Weights of a small transformer language model: width 160.
MLP neurons of a small language model. Each row is named by its layer, matrix (up: input weights) and neuron, and shows model dimensions 0-159. Each number is 500 + 50 x the weight over its row's rms, rounded and kept within 0 to 999. Numbers have three digits each.
A block is one neuron, or neurons of one layer that tend to fire together. After each block is what it responds to, as a language model described it from the Wikipedia text at the highest values.

L6.up98:463427505564517444391485483473469489537383407438428419418550518533371463482496442547525509597459516556503476475536529436488507516493498583494608496563524473448479501563511518419581509546467509470501492471433498509488445434468512400494475555491549467429522467482450443559477511515490474543537469564557424558419551461565511474521560513582482551502486515449373444426563531507565448491602478590563567518584517389439507562455513565471472531508522494540537477456457601486508544466507489
L6.up247:522507505493550541526547549471518470388461522488546466489595435520440449622555560468536475537548479489437492435556594490433495517574486489541521496493474445514396562426516624495481471471467548629453458427525504528460455525442485534463481497567536577457535441544503508460449469499445504439440489587436436556471628510596528501506504399509468515554534477491455583516497468555496394435475593464494486461574509481521529454426475455502431519535578498465445617490591556480453534472519535
L6.up434:419467448451548471533526483397503526542534549487461529478507555550547486508475400440586565511566504519523471457440426494508543467436563500531431525451441613462434497504435405553379496508543447463541562414426529433528512499527454534436452541512548496575421510537490515461559441555592558506532485498454537469384486522514494565548576482538502532437544432525524556525529542493404550451531502496573568520574584529432507403596507471490479579426480494492479502526516481486441537386535424
L6.up458:508487486540498603579473488395458475505613453495551552490473530551564562474481497482458446487536442538429341451452536594466568503486541548578414470526594494475462512413543436519544472498433602464535392486495376394428518480541526447513552575458568453438493460472511532499434507462503490508494416549484445492578542450464488437468505484499492603464559475571521494473567490456507486563507485500463483561594537525500560485566469467528472516424583463543480523530468503456485524458450403
Responds to: Segment-start boundary tokens

L4.up41:470427501506472581517487408543525457496594467619536538496456475507565516457495536476468449620535502537479560458518487465518438535482548527477492563519519528544347479561605373469484545521460588483630497429504507588508527494332530490534519532502479458507504508550467551476495497466576471486579517498473481473442440525427420460440553482504477479435573510485469509434458540520544528446404531421493398421521431532464565521560577561446456465467481545508525576452462489518500461481513467
L4.up75:426470456500452481470515530422511488481450586409485544510448541574575546513441454500455522469471506503551448494546564417588433562518502522540529495560510497488492544609566332539582511422490552512480496494533548559581492480470512496527534465426491573527453454510473521572485498590475454569555519548470477445564507574492461419519506487428494500440570513587478425558450430514500418499454475508539499512532544529454322408444506570401543558515483556473471574546444497568480496507509464
L4.up269:498485481542500337523476482540527571489528463519493437554490484514482518535463490447510516494536483496559499473448392467416501496540530538417455486442481463477459454605573522580546439501435489494499412455410352495478502491607484441536488500589598552474476486507491550523525511498545528475515450516393565539550538399556505470511572502508531480560474434479478494435545544458508489485501530506608443479439511512536466540614542566523350523512504449539569574578467570455434558577505482
L4.up286:448515501426491469505544518472505517504451489526458562593474509457537503511469440476533513424423509532559436540430560460561481442455538526550572473490489570541465551462561532450552606550539506505568516452507490561421434466510560486461598506444502501516362533401537447478473499531520592580458486496503441608578481414423425459589447417536530464499427513507522527450449597548499459549425500534588407487494603449528542514532483534510628460455529443463520454553505450521532521489499416
L4.up353:484533530567424440501535521527417566539437446487570482338497486400493422428490506411459527542539539653539512516509512407414494479467639540473593600429500492558524512431480521510489505515505476487554476495475490453463535501466437539478573516433566506507521461503482476534468535499439473525465497504518470510408481533539470500498564527496490511381481508501444559543477515508504584595526545517427463593458523446531495452569509476475405460433536557479569485532619486606514511504532425
L4.up389:347486460473501513392473522507440443526441548518472445448450490490557527630409487461548513532483535523532464511496475534481501563516602536418531535505545534500555520506426439442507542537513425492456529459529551506484455414468489567580529558363579506458474441527467445508517562482491534532453486536481501538426499463510361580606507535484598512492461480538538556528453543464495553504397549545520470547505544482549451457562451504435460527483412609522479597435472540467569514524426467
L4.up469:493532545541451484432419510526489604500527494505499517555565546418445575441425448495493509539468517514594501496527497436466446485563518514552569538498424574479568494405604436528514543642515494453545513478495427496427523393565580452446497500544527469518445466606467471514497579482514481580460582597470408459447527470500569518449496572479522496494610462569442546390594468507492494465445593424500466477521483494537485498636569502472491487422496502544542514494492529529490515468449500
L4.up510:446568494522488483548429490429519475511430498514480552511477549457428562546511577456436528530517420502377479489510471521524464445551445514432463490496480557546543591482517450540403575473609497552451534517467463469610524464575512473569569500510453525501481428567405516508404418624507469531576503423475446512364539492490497498505438445484506528546509443553519451478559429510469521558469522524611547575519459517476460409592616495487479528454523520421475560505495443544517464452427536
Responds to: Sentence-initial "The"

L6.up45:484397545431457552544442513509504476542434471550378438503557513490591521496499478488569499488548526410478566502519449550442527549496445401547466524547536471452484476446514469449504428518562430465537480517535543431509497475572535565485565599545611500529567517498548476505586557569569371520576641566440520510449558576495541490482459535521545432448457564519546486460439577447510531511465473454428551453523489434450462411436516439419552485508544546438540494517543515526442507431479540
L6.up249:521532467467516566534546426452492513487499516531436550442490512512480485659526573536440438614457499515516560461517571497459494523433485552459473489494537414543416462494500411523496502446497444564484565467573463433502454493505522445468558553488530523534581520519454456510452413470401585496498451558486490485490480571589505469411553525501537436480467503578603514529557544397477485490436561439515392526449557459461504518375500570454556557485529562450555464457595564457549535597507442
L6.up260:513443510487529505616447469461448572423483448450547511538399532551393451434430517537511514524466434546525524550540577483567541545526401462465490523499463436474441472552553496514463501448484550535492508457549446454549585460506494495496478550497529473535499511525528417523477541527342578542566600481537644531493453424500497515482572504454533469544428476390414543450519473514490611621490507553547481443517521484520475454465418462401491539541537543498523583462540490502560493486437427
L6.up500:386414590552458565538481510503500491488487552588523531505484389523521489494477476526542541541469492434465567539427405582458438528450467546602503498512461412513519425517604509472474502553561559486479604400536494490517503440486413599456522514569571467438443444423563456478495558520443487483497583460453555513495470433468499499440499444494453424462538528482494488513476575544517517528455580440593419600573453465508518389409503487534398544533499476448493504463484477476542453563509484
Responds to: Numbers in table cells

L3.up199:495603474498554441437521504487488423502374514497367387530574549543511584520544447502441541537517523497499477539553532475533448466504588497484498463436578400484501574497523459520501509466490506468471498489518448496508576486591490465500613520475436520468472464432487393374425480522570457560519410487445440622565519472516426525587503423551625535470502511535512487454509529444456483492438485518505411513518522533570476444484445503359519477530511521484476509520525456499571473534579464
L3.up513:491561533546463490467512540491512440383443453506492522519564503529501565514486566555514527501527497444562484489502443453513438556549575580433675571459468472491480509455509387435534567514514496420387446444432525522550561555510496465446592488537472390368480445515398542570427523570465502483511500561544512552541478478537478477530456494470479601491526395538544522468586490449457469498495538428523456578550485504527461565477602520468522407486598514500495498484426485503523519467496446
Responds to: Sentence-opening determiners

L4.up191:506493516499492479398485441507448479532486553468559506462460560490553453558526544499528525472487522491534434496547555590584494573482538483602519544615541475467537449493505426519602422505492597395526467509453564567550540448486508565512496494419497416489515631582409476506600508523423464568496487492580559557467481550525575503432480476577516440514441463523440567489583384501530503406494466503501442376454513471500517411512438468453543497463452532525520536434524457477483590511444476
L4.up313:424534475474445626549593529486484578565543562534531439464443466560514442558521453546516480485419545560489568537379399388552392585437541443498499463489462498503542462393454474502434506456494473508473477525503532512518545430513559516488484553450462492535497458533409460532554356568496491488535552518493437444599588454517414490521415530550498507570463463564521507512490419496449571492557444523454510627513484499513486512438521528487484569519499484514526514484493475555494590586563506
L4.up336:482535397554588521559548534598481463493531529542481473489393564493398495500442469592528453388428549455486449502534528492530480501432505509501491530539406433480504493604470509499522464448447561479435495490568471525570495483495472524498475495510479493501497462442484546506451491529446518466473423448614536533479571446478471544546443485592439458409543407553432538471520496487478484427375534467496528502535544521548474551464659570481460426626541538565580578483503425534519525556485471
L4.up368:504459461519514507459489481463463607499554532466547588507528482559516532461587402546528540548477538614459540428480473469460511548514516533431585464476480552486540508442544497525679416507520484467467424483473523442464433559521431509453475466499528375486463531458464486496470441497471507529486593587458474459531547498507463489470577416473528405426459498492408566504469594531587578551523548501540458536475460452592581471452463445442497473508530569466497552567488580441602434525508558
L4.up409:493517572485504472538340467518411454467517442465463459477542578489475442479534530466377446523523510626582455476491504546524545475436521522504521523546506608479572528599512519564514537545396538546527481502479488531454459437449485538467461590529615501487545506484458421390518533488508500446575331439482525560506539526563489546517541464473518527545461573540529591504519514556507599566397461457543542519465527451458471524475473523529461531529524534437489451501593470469495590451469509
L4.up457:485473558474489492503534416523478514488495624453388489537511489459467518469456548473503530535501479521526541509617516521507497626474449522512501482431561488432569534601556453451518422563425450536559526514551630502445543535562504484431509502485495530554504477612395499505510432542406523498449443578430481514527504611551379530437508464573554529540515491507448520452518527423451440494466542511532500543487511468474520542404478559515455495476545535437486402401472590503576565452572529
L4.up500:544457468487542498479540550546462563526534543540579533475581459561487407552582501535492464558509486469517421543492443476431464476451548479499438539507463596588498548498468571477464554545553478449407584384532517478461535551435602483454459497374551443450455419583504502561424509376440546504576546507538555456551554530570585410443482490534449471487468460539452604510532573489507504464438537423507513570468453486514425419479494491488454530574515550452517473543479468513517500574464559
L4.up629:457553435476528460525439540558504460462518536471528448594418601583436540484509452533511464457392552408507440523534477545585548534445464446565443425496423496484482542486545487539551559516519477463504508603573502525500532559526473534439478533514568430517486594567400455467489479493441479508534472517547448525402462619443539481553402553516478484427536470534460570405533479491519462472460501483472423514519444515475432580476536595495381566512521551429517496456463512495548550562452612
Responds to: Clause-introducing that/which

L6.up64:488597431449476565452545441513442434430564501437479478585516426500583415583414507594500499524445488479544451503504549483515517510508581464452480565539471509544476512457467538444452511531442470539545440580553488501540548391515493496535434508537604557466568478470420391487503474506561517471484595486535512562601482446550524479460553421424460518482436471483553485578524455394488394404528589543449539544603445517503484540456407437498479515473519579524418480460494510519517538505477480
L6.up243:492535492459570519488485435514516462462510589447480505458488611447469534516547451527655489510397498565398503461433577489484517512532497535462448522427481505584495545537493441428465400518424480543538465525507460592504498513439533581452525544409534535580575465602472491465447475512436426456445445547494498517547525501632504492504456527448529498504413564555434500581593585429423449517469462396476576530469486572523493503455506511457561386494559532494519512494492461467513522473506431
L6.up463:558495502412482458509536460440454517520505576455455548540521475560523533569446492594571544548506516533490549542479578526522501421472570423535449433526468523449478554468456410451420468548578451414555381483428473494482520444465458533556496478446459466493491521467412422463460473573623493511471575481505477503463532471463389647474478555448554546522522500559559497540547501443513557511483449389547498499536467529524367472555576465433550507416551517502459581547562474535517483442483515
L6.up599:524573423489565513453428491466490511445518477440475487584462446594428524648457530518483545532519531453628448502477568497459514458523543470491505505504466498510500542443372513489411499533387507511475481571514509509429474544559468471445457546431524507491573420480524480419422421584539472463464488597487466502508581490501483494466476502459453538461559455542558511591502543462483409474546568565577614486503492554465490552483511461547509577493432613542425467547464498537622529511565520
Responds to: Closing quotes and word continuations

L3.up227:542441440474527482434504507421567544477425468489520409573532527483392447375486511450522487522549487503458420469500463391535458500644498547520494529458483493516547459481495561504490537538514561495487508558549486437489495454559596478501458501466581431489456597629497514556641559494502559531465439534535409494535457524550499489489515609501505498528574509513590500567462493461438555471413434546574466447495483490475564505506497473609538397479587428505457499468542533458492470436441504
L3.up596:550488461450421442495507489481525420486466581445503452504452422530520498500453501482561425476514511635514468497517482606540502539551527562466516550438414595586585515467376447464535565540484485447565456501600539498519567464509519574498488558481541498476371553558486568572506451515516465465439484538533451398484532434471557472525539563589500509482537511454534525492475579500433491551427475510544407550492453488474502537496374519566534450451522480458567371438443551471487533476479438
Responds to: Word-initial fragment tokens

L3.up25:514459531531549531459481523507497590545419572444461520396523385420495476432439480536493400494501494478467491501414551542520502529507595572387484476506414445519525548573584475526494501494603505466488485509531548419417584511550543474484467555440545449456450549479576514466529495438505451524569509502549443522512525636544468420422474506503520481372537498412475549491583504469518492474567483565442476525465492450550508552442530563567474460542491551495534483629518464438429590485528521
L3.up259:514509519495569501527464492374553492483482542455540492416470526521527482521501548548536470462499514533535460578377523499527522568481473458542515484452482471482515460410470478459498543458500418476547529592502476563340468552485548448487548591448568486487507514425499468537464484372398472488532584517558415540550456591469495549525441491595581624490473423556533593525617497516489564448549404495484458481516442499506515538477442465433496549552546512410541539518463464471426507489554572
Responds to: Clause-linking conjunctions

L3.up198:524477497491422586503411509457468489492530528534490452504567501494445404483519541572535574595444469576493503497393471502468487488512536577448512458499513472535542504451447481486454504383530577624512419507506484472478558478440479486481438535442435504489505488529463503515454436503632405486438529514457390616536587488497403493545486403519540479491479497555526511435514484476521486493511543380420565593591518563524551403509483506432440503522482527462500521403477604570479549556523504
L3.up400:512529497436491479589460546536457520537529512511594486428500517512490446529411511539557520537427521537470463473466485502556507494492468548455533489470463476504513446458524566480442532439365556558487355477483530449518471563457537611460546551488520566579515452519485539472495466466493551466504530572394418484540647431537480482492457419573479454509521478597414487483402504477490444446460528511435561435525566547546520447503606543444496523524536489452593573598506547558563569550584503
Responds to: Section-heading line ends

L3.up244:595470522450436555547411505518563455491506486464498515457604476475539528573473414505520482489559488498511552575564454592514448550422452546460511534556493496474352520515510533511561539539451596576597533444489563537535439465398524568490467515565399550462510566468529582452499510561504567488478497535546450490427508515442570467525570402552513467461531460507476482531429568458482562500477499458620554524431542527434504457431547363485482440479466521442449456473560528462519558553504509
L3.up339:507515488433440433548337515544517607492402502502424462503601465502493546481550538475550520506501452469555551616524532485519617498497590491525437597529495481405410517522392491477461554544467439566519492483562472531492429577395539528508479506482580431461475534538475564445589528501485547536522513537561458444435509490516591469441422513428592425435497504514474504511535514460494461531501519501594494570460524520538561530458479471451517527434494520450422490463520557459539461536597443
Responds to: Table row start

L4.up33:551423548428468489436578501463503579521424519493478446441542432533476499536591566526465486561511461530529541428466401529421487520552564486505479557461552578597406511507522550518534520524495553502442467444472568480503540441379454582499518533375545400428514554514553539550539400516472435576494519529420538505550583424514514454501540549525530510470435524416480565414549514525454511592500517507512515509534464505518505484426477520535520539520502541449497420513571618429385504481427504
L4.up132:515489471419482471486375613579506413454468484539483371498573572485541585492544522484470524501498524484481509514578557522501457439525530513433501507567557511515399506386526421467495518482475595528496529469391449387560564504431502508428457511550500564473524568566524545478503561517519579526509529594473450584408426480432564478492532519459537516528559526452501511478442438507484630485562494532508508541421473538515497423489525462428479499462485491439455490554476596457557567564526568
L4.up183:514368448407471563432477501494504556505459572485458482514535411529472443478483529485462499465481454519559498413512421537420452533437471514523454561477574482534482581569421483475461501573585541535532476424523489503507470512468439500473451458505506534441439580584435489452549525570499452495523566428499518446566568496575459443498515427386643484471562474472561489561503535501475592529474539480556566556509393578504400430554539554481528512540437539476415545490523541463464507599553493
L4.up221:468506441452407412454542477474624544487531522519557417501534482578510579521479477409536619496533516503618566557531519524428499386403553452503466500493530533481511498511479530393413517520425428640548494485498618431531575525409448546530427454420536520533456517508423533470456563471515539478501504458473509477492511509586529547450489458545444535493521508485546474460444580516500568546522541472531442496559537528494464543435537529416443558524458441479523431501443563478507452563559475
L4.up297:501462635510531526476447445458447555514480575566438458453542443598489597457505491540468473529395446496578527472504554504456495501498400566480544507497509516507526465470554481584497544519429488539542436564442438486484560450451446477529523542533461494392512576510469484469455495428575464455444518549517427546565562573533466504509508451518465444526544569561492571462477498535551434655501415536588488508471503503472436530518576434420535593569506535500459575477431582485520525455563594
L4.up326:470544461459428477490419507547492506501455495460532515427569434484428587463522515456426451469457459455579507576525644501493469402438574461577471489436465422500489514501512574452493588495571451508535529467473420508518479466498507510456485562479560458459543530532425637456508507597461488498487552574547464397517517446583516482535525457507509469435490598556515515523529498506416540586535501527620406523438593521466528549529502437516477465596506523437525572550423478428463477432470470
L4.up410:481524534532553489478413529427509490515497616535480474450575559537445533477588418469508379454421535489547537500461525477544482447438583512509465476491526535446461511476495470387531486489396505589486475466485480451409483404513523479566531490482538435456493604507441546415561590517414574506468623534432443487477545608465571492469486469570504435439495479448496520491513437540502529496482534492569480442550466523518413450507478463475603503465557631549518591421454515506506504522564498
L4.up448:509501484469444446453445461510607553521470476439489478456588454534446526474607469432464533423443445511564482497483509509474488494450544568577421498526554589484474436404542506488459568501436501595631514391482403500448483466509498512499445360524463539475519450426574489429512539529453531484537469539480466469516479436532476537572551478501486459506561471469586428507534588457489529529542566510617432475472524564395533459570619400502464490493472560503559540454495519516499538463554490
Responds to: Table row-start pipe

L4.up1:470511522499440458494549512536500490395527498537511552532444482503450490437534471508479494459502567563545546470492581446487513488392534514566527486409450563521602582517472520453463613511449595436491490493521434509451529507508447543504392432497508512502462467412489584496524569565452693450459546476519398461527504460445474491498464389514588519489470487488493486567456480441435509446477502619563536561512523483446510492506399509469519551467463439559513514568540470469559580554603433
L4.up15:581443476529513506478480484489587368472517518516507523543467434549413523515508494511532466463537478400519420470495537493507573590585323497529486470451487480497593560545542461471507487519465429417379459454496490547527447492535546524502473501468521420584528429625524466501495492541538436465479528432462431582527450519471442519539493575492476439574491495554587422421563493485452489546524478513523605479478533584366548530489431578522497460505507392530482521530462504499493544511526451
L4.up44:526485431505547506498517470486533418519450515457401447568494550554482424469479498535461430444550490506564473486450512484426480596590468535529562527561446410505513453503635405453482532481458530469534546539598501519539430534573475503499518534458465434511538550553448482441495408510401439521457576513490529532518485535426423476557449604502550446517603493506476508441634529532486438526507558420441596513529509494442497464448533491531498430401603507456507555562456520449447583472493446
L4.up59:505496508593546586483462499515569479510524440510498486541468450457528502521387516472552506539565535545509466614544566531525563564563554510496489516507484544518562349488565563494542437523529457513503552399485537491521448454501528493597420497512508444519466553559514614458564526421511422502541486555581523505522460412459354552496504480536446468411536443494531533379509545507478540514523468410474454515507584515519454485518402451505505509493454482396495536461631453472487494383522494
L4.up69:533549465467522351493590444549552460483410515515538547491436470566441501508495530540457489467469470581477458491605465568537517550483547508501505516547530468507542592500519492502532540454366527454534417511484487552517541435516523566549499501462554377412485421516535587527470555462452474507494469477545512464458582390594537536484573507559476569534393488496523514506532401499461445529463489536548440502534573557426538565509454542456592456561452527500464494478576460499391590429463472
L4.up136:406398495523518448436535566472457532442521470490439436589460518425433544509490488571556552421497508462493539498420420449525594570525443443565563561461461475486571452457562491500439549519507567417552453538490449526482440536512531599489514458507506422472530469492603491487532472424575501513449606557476487455520513492493576497496506613567535476652527591495421571432479502553450460562446472492476505409447500518500551488527531489471594478465493482418571462591499492474482532552528493
L4.up357:554475391643483473507550502502511416471501534432491462531404523583472437389499537575477496415570492559523395494472587492532566530517428489529498518400522516458450512354428521454448473561502555472561460451477577464546508443554550510499534538458457499534450459623556498440572510457503457470523563479502447549465414466552486402510499502492470475539434453465544592505558438614545493544504542456519461547510548455461427444476510568551454488509513477548583509503497540479483487463534442
L4.up401:497508466474488508453573449410418551544486483496485473404497493581475551480455518470565479613512485447536422519391516558582506547498517527535481457480527423501545543445533525563600498474547298448443468574495518489513488470535600462528493550512551457516473421519523471551502534452450491515586501486444518356524512619491495488503561568533462511554556454453565463468544497540520489503527514553526481520557418473481391534563452504481461522545437552501536562442520448541529616583490501
Responds to: Word-start fragments

L6.up107:454497527490504490465529438377568516453570575478498468426560462454468543490472507488507495447481531507469477493405615601521481465569539446518441420447472442474537562484592510495495540557497555509499482484504545466491502512510603544468569624536555565460478439520432485562464478511441409554441458529565541548593532385536467438432470633576562484415558471441531537414437427524454455516551488506502507443457481489527528581502420473524553425556544536519478488494563455459428555490520538
L6.up536:491533434447550517522451445466472511453466392492483506565495494614549465479467539501530449580532575471536412578397563553532527488549636404519548422506569539456462556549552461534473503626509504464454584446539526447389517553491465506539517433535467479416480482529558452592501478544538500468501457465445518472485422408527644439522539492549535450537483486406502533460507438411470516526557500569528581564502484517518453471566518451548478499482449513453391489444480501492493453461522466
L6.up559:504441519538558525542499499440503420511472439447477527457525485489465534460415461487452549510489409578562590594450466489517563550526525491541480561430505478477551415499610474476524535570493454449499557461379453359486496486565473496444532558462512490496513567559401438439482431452519497520493431434546500566531499481528516461592528526539491464539561504412435441591445492450480565474440566549508568477520426491421495430566506438518560446466607507511569572469462444497596466459524422
L6.up591:580507540480555435509523465492541424433469518486482522429576494531463543476496540444437536518551473504515550524543540552524539563410507569531466536372523430519580614458482515433440493583513511484578462471445491439520481546555454541474450524592512432407454528502483513586564500639432478589447445483456516464528478469539538467536442440539511502451500519487532489544497422435496535522436480474598641476510458509474482544551484347450630512513491530382475518532484473488521496489494540
Responds to: Line-start list and table tokens